Weights of a small transformer language model.
Size: width 384, MLP 1024 ReGLU.
Architecture: rotary positions, no biases in attention or MLP, untied embeddings.
Training: a variant of Adam for these matrices, 382M tokens, 11655 steps.
MLP neurons of a small language model. Each row is named by its layer, matrix (down: output weights) and neuron, and shows model dimensions 256-383. Each number is 128 + 24 x the weight over its row's rms, rounded and kept within 0 to 255. Numbers have three digits each. A neuron's up and down rows have the sign that makes its largest values positive.
A block is one neuron, or neurons of one layer that tend to fire together. After each block is what it responds to, as a language model described it from the Wikipedia text at the highest values.

L4.down265:127165126110164116135104119137140107146129144098150146099112142106107157120101137104119163128121133097158116120161101138101139119156167128071143145117092185126167129156146113108100134091170106116127118177194184138138129101169120143115122111143141162120118118130127125111120079169097131114105136086126146114121122144143139187113124146139102103164125124129125177146162144129103121102132
L4.down904:147124150141109108126122143155153136132168078124142147112145182130132154129155135124067116146073081139138100142137161102117126147085159120103158186124113126102170138099145131127087125107083105129139130123086088118108146102120102113123116109147152126135100105139124135081165105089153140132127121140141140097129158093135117183098151141142132142130060132127140145100143105104145118110122
Description: Relational "with" after verbs

L4.down138:130173116135156131135119113082155133152114113170111081121134099129145083121095137129140144162163085097141131114116155103101159107125050165150117124112166121147124072143091112126124104119116149132112120154148196186152124168097154117133153146122141136131119113176122136092128187089119106139133104145116136140156173139117108131159131109136132125162126119168124154136155120110188118131130
L4.down641:146095100135117132138133175121139166161133120153114129094068104166139117119142114125134129116129144144110140129154110113151117134121120104115136128152129118161133087105148140096138111119082156143128162148084109131087119147101153090089137115128147087136146116184193124147114123105155108151121124134107148102148121127122091136125096114113120146152119079108090133158185121106179093147164
Description: Possessive apostrophe

L2.down141:109117147110119093120161125152111116129156127125099152106135127099126110097135129155147135109142124161120119143176091121104121152124129142095108099120197119150147104131140155197124142155144135137151132107169113125087124141150114170142126113119136109145142141167136158155126127123155141095084087180160156113144141130172114144134103133122118125127123100099109060132109107144149149144145
L2.down259:129141136153135144177116125138125151097148128080099142131133135124119117118142176131106138109114131140128115126116126118081038122111109139101123114144120128116112132152133143154110150127124144127110090138087167169103156171080119124127100147140141168128141150112099143101106108106124118112145127154144113132141088137165138133127111134142122141152144100087121081126075109117117155099131
L2.down798:128092138107102142150140098126126139141112130155147117153133094109161185125153164138151112116104135136105118119143108109135110113085069138082083091123105110110162170121140077104130120145165131123124169127084103151085130080103099116126141132145123127137176151162139124070143158124162148116142095119108142167123130155145109160154075135162159081142129139125135113113159139101146129151132
L2.down946:164144108156137132122108123081129140100123110184117095142136128094119145123142119101115121164119091139120109166106152136107149126130131153162170090121126131153115142153151128125162178138150123122125146110150127155122115113119129143139094130132125130138114115132146136074123161092125119113098156143116147107100154125100138120116150123115152129139123138109120132141111131104081123156148
Description: Hyphens inside compounds

L2.down74:124169141112134109118119111096126107115109121187094100119117114109116130132131137121139141113138132086118120115041127114126135127130169102174155111142113101117101108177116120134118136148138137152166112111162090141122096118107117128174180116111115158150161116137111123085125100161117055089105127127144140150162135119096139107122113145099108184107159122128136124149174115143141128119148
L2.down183:152139165129137126126143138136134094157142090132138143084093135090098085138129122168151111146121114104151172190155107092092112118118116147175102129126120141152153132132121147099119135142072131113090109145133128102127163108121120094132108118123117184152118136109117149147138120126128116130089146136128144110102119171134113136117122135115115138122169096119098119116137139136122141109132
L2.down285:116171163140143131116136140122144120112100104130127121147112131104136149125175156133108135111145151131133109162069136123118127104083158108164179153133126105121129101151105118131128125146115146150110110135129112136107115135118134110134161087098117153157141136135127095106103109176125107068142155140126137180145115131149139086106124173133138184079138082128140145121134135127120123145129
L2.down920:162088179101160126122159150155139109107156179151123122115132110147179120128122124096107122157123138120155153134110095106079102130116148139105103099126064142134075149168130140140098138134170126079161124165141118092139179128134148144129142117110109128114148138159152114114146088099134110113185122155116125156131127139168122105137128159174101128125105090103111153092149132108137166113076
Description: Word endings and possessive apostrophes

L5.down73:133122170132118146109134162134100095120135100111166143133130130135109138152138102143119144137173100108136130142133132120156129094134244105084165137154112121123123143116178151106154106136122127148130144127139124156140158098118141116128140105130133126119128119145129150113163138139114108146144159113126155149102149126158172016116130150138164156157177080128162116108102143083151121138106
L5.down140:125103143143144130122130185129112116134167135150119104128161165081124143122142116149153139136162100116131125121106133073143162120148225139105141126170123120127105132103155169129120132132083123152090148149131127118133138139127150136124101133164162153134105154118136155113134162139117093155130142127129133127087133118161157027117138121128152178156149124098142164126131142124124113117124
L5.down228:155106087119129120111126178129123119141124126150141138134120102094125107147155118179121116123158153104145100112158128115119140113073159108085150124144142141130136154123171136127107155124113132155122150140173072121103098155140162087114112151146099140121160110092163142148119140118145153104123153070088162155071134145163108073106087103139164134155122167155132111159136165133084137107118
L5.down325:140168106112128097141173221119105135110116137127117091144138091121075105082096178161166135166140138139115129098148119137114143134092162128095155149144131114111121109111141118163127147104104119131131122140134147154125117151112140157158145162101158117117128143146115136123107151108126151156119121114142133187089127124162132118090114196130130170148132089149105153142112138123125180097142
L5.down505:159096060128138118140104171137148094102118117109148132104120162130113172123173143107115141123120159107155115112179106132099140142158183141117138130126128110108119100150142102087107149110126115117115102120176150103109095112125135118086132118153119158079083115101181122160125130141102182139110140146123123172105146116113107060136139105114089127142133153164131123125135154079112140108131
L5.down566:142098122118134114132123138092143144127135134056131126142136114097155134164163141095153136119127117133083149123129170186103097144081177130122164157140130121141167115150129119126159114124131123130105129118106127138100159149128164129125153098115183185142163167130133116127184143100120154132134096144110112138087104138151114086145114118137126139167188158117159097160132144100085157149128
L5.down583:090128120140117096139094141135131138148138117094114109120138146149111131130079151150115133126083119130168129159110114113168144096103142165139101109147110128117139133135141116055145109149165092149099139124113138158092136140154115107144119135129139105124142110127163090094141155112112170118114140101103139160150151097136150155147124175126124130129125109176089099084178134122107136104138
L5.down990:162175108133117169108134122113113120112144121163127147128136153122121160128130114120092137144098147110103105117113137126111115125130149123113169097146114099112121147152129186120115111115118163160111123098079096137131104170103087122131120107157099130128168089133140097070172126119112126093115122130138103145127132130132164159158127130108128140139058120085173203125106146121130143050141
Description: Hyphens and markup separators

L2.down115:153156119115107154175130147127137135109134152140135133140124150166113104124102119146163152127089115123164155146121165151106153139154098120137125167158148163147089131189127140111134115118103120115142141120135150116126144148145126091146135146112130170166169142108101136118147129105124100128123104127125089130111125125111130195124118166121128129123178093163125108092132078152142159122107
L2.down122:161124104143114161155129140128138159112159147170130136122122143154147100125125127133153139144113090117150139155108157142115142139146130129125114170169108143156105120173120136103120102127087136126149164124124132124134155127138132074162123122123142169163178144113110130110134139110110104126122091155129089151149138120133143161143143167123144154114143117176125114110150085151160126128099
L2.down348:118127107123097156177125120114136151134186082144145133154125127187133089117151135132136116113116116125116137150146138117138139128124138134138103145165145152196107121157143121117139119121090151131100146127126139106138160164161122088155140155150126173118164153131104125133109135127108128123110106139125100118131142111123151137107151172134132158139125130147134122123129120103163114144124
L2.down649:123152116120091099154143164129145113146166135152135117151108163150143148160084126123174132120120123152160143127095149116141110162153129142121098172152117117124104123153151170109138110121106096131148146135127152101118154152140096098150137102108126134128144128127114117128131141121112116145136139125109110149128172138144110196173132153166143131104169135126123135113151121140157158141121
Description: Person role nouns

L5.down139:133111132137124159116105121121148129153138121170143156112153139131118115168088144116107130117134140148116109126126170096093116187112039113117104137145159116125117158109098131109137109116160136129107107104109130146125115113090143130136156113146146124107123167098088136113116132123120101126191120089126132100135124136119109134135149164132085106124158122108118086158108118108181112135039
L5.down263:102115140154151127148141174128139076117151100137106130138101150149134137086118093167152124050153134154092128098141104122149159116142143134101121117148136134096116164122097126167100137107120084145103165105127087102104099124097091127118137132174123102110134150122138112095151103142141144089118144084132152140152111121152109117140141111161201121126103138109133131127167115122112115126092
L5.down373:152155083113138112172149111112133090143110113132140142115101161153129139128153153121124114091165148143130130111099134149151125142146141107090136115159178143131154144128136120084129118130129127129118132147052131113138123189125166123114117146127121129138136054117124106132131167134144161111093154087148067103163082128115123185145137129120138141130130109142128181137165148114147124102137
L5.down396:105077147130064161164126125129138130164133122156100128121124135114141073121152119125105133138125123180127134117139153082122164094154146121135074116148140148121124139161156146140139134113172120119099126111137129138166137175118132099115115128113117156143122130132131142158141116120110095127092146177103133113172158098154141164121154158153162118135161106116162119149072110088169127149142
L5.down404:107095147131099125160148134083134119115153153056124133108163090128159146118100111104141144084116153128157125129104193148144104087087171136142136176137126131109138098146135125188116132122145148157145127072126100102141085129143122072140114124125126111161154166119146090116095122157140140159106131115117102146145124137157126125151114145147127125107132113124170088151125143161098092148112
L5.down599:107130121121102127161148134090159163097160113145161123128125155146098111144114171086137119200121172073101104087155115054094161079111137089136139116138088147154098150101161155101124130144146115139158119142150154101111108144122131140162140134109131154129098163103134131132119109150150116139122125144120100093143126162163090147117128146158173093139080147101128159138110124075166136151146
L5.down804:139101116142144147167120101157107149109140074130146114135092152159082124112168128132100122161154143141122124105100100122080124151126138130103112091106117104122160156120141107181104128130138138121157115121125133105147126107112122126084150145123105133130133147103084086140094116099098150113114137157111145140124103100097145203132161132149121100087146164118119160161127086146112146123123
L5.down821:133129154121149134145121113160158129116133132150092117135159140138109140164163151096126105147150103120122123106117139132109170122137132136139108127142145136120136145144149114106104154143148138107124120128092106150138169080150129142133098116166135097117143115135119165149118127080155113136133160172114155119117141145138159160131117157124111103134129160114139142125154103120089098130098
Description: Possessive apostrophe after names

L4.down53:146156136124114134124129181116100121135119135109099140094160130180103115140094148111132159096144086125155133129135107142163125120143147110118150108119111120122106121100118150149108094130149134146089111135150137087140114117120132156099087080148149153144123117098124091163134153104128131105137094166112149152151142132100132125130142090104109147144072123140136117107165113118150178085106
L4.down991:125103144122124082126142162111081139143117120124111149157144126093148103128122141084124140080153160140121124088155143125149100121103086125140198135122126131139109128163161113129162120115087113116089113091153132116109135106124108121125116139104096145105174162127088120131128097099105139135132151146139083159111101134134121107097127109170116116122109176087129113106126103138172131108107
Description: Model-designation hyphens

L5.down83:143102136088104111148094100156121145128109130129124131138103141164148127111189155118128114148132129127158128155108101161108086147122167078141111086124090157131082107148145177125108160119151134095130120146093091095109140151127118122148084082129149148135153112107138092123151161136150131127135147122139127107107167120115176169104143166103128155106146121135136083104133128097120122137102
L5.down195:160123114121139086081156108130129131143143108084120171140110090106106136138080141118156070147090096090136149117150144146116125112086168141138114139097117117116108066112149180091131113108138117123125138126098138150094145116122128132147130119159117135136127163127134155111144101118094100138134103121132169147113132149113155152134093144131111131151154110141146137121107158145180153135145
L5.down268:143124158082170052172126114168155109134150126152119133161086157146102126108131138124177147154104115140142104134128108131130125131127139162149114110097102131145106139177124153136106156141115114162163125152115138129143135127156101148131054136146153148139171114145123159150092094135120124133115191128124069083152159104130134158125109149146112215100105125141146147123134120124128102136118
L5.down335:102102114132134157124135117098111178117153182182124161119111140139137096090125123112124141089090139173130132123137158107120154119116131132127107122101147122124089096194145130134161143154115164137080111164091128115107133110130101131099135130085130086122070104182089119177106092117114154116130149143135109116119121133143125137142131114134151106144117159140144186130168119126106148149176
L5.down427:146154123108145104136141145136146124111172131084129099117150132120132103093141101138119180148143081144159135152111122170128161120155145149109158138100109109074136077108123131126110196119165127128110110096131116128136141154097073101149115120103116140144145114114147149122124130159103136151113120136096144111101115122109127134177125134142119120146059141128184145106137122114105148137146
L5.down682:153128149122124104142104104176126140151136138154133109135110143116154158152166136098144135123126127133092138142151134148120117120156120114116126106087114127113122136171137141113153132101146137144129108148139097137140140156129125109111121101096126127096128167115133133165127152140117144113088137080133079128118119138159171206176133128143106109122181129110122171110091110095131145124137
L5.down799:127115129117125117126140096155132141138145129174118079115126151143110083116148138123150148097182151133091132142121185137142134097114088099154123143081127169150126109171128113153115152128173108157119171109124125121140167104160150114092160109151098122108180100113120124142162128132115142118148121168135083164100101119150160158117152128148109124117124138078138083124141113143126110137145
L5.down966:107127149105145077181139121146107160152130104131154129149121148145109129114077152127133113158080117131134101110117143148131159112140168132111124116096133177168106112140150140125106138100125124149119160113154132138145128143114164152150102116108152115151184150133115161149139044165143114104118133154107134106154157087105159175099099107157089176098067135138165076142104137111119112122128
Description: Relational prepositions before partners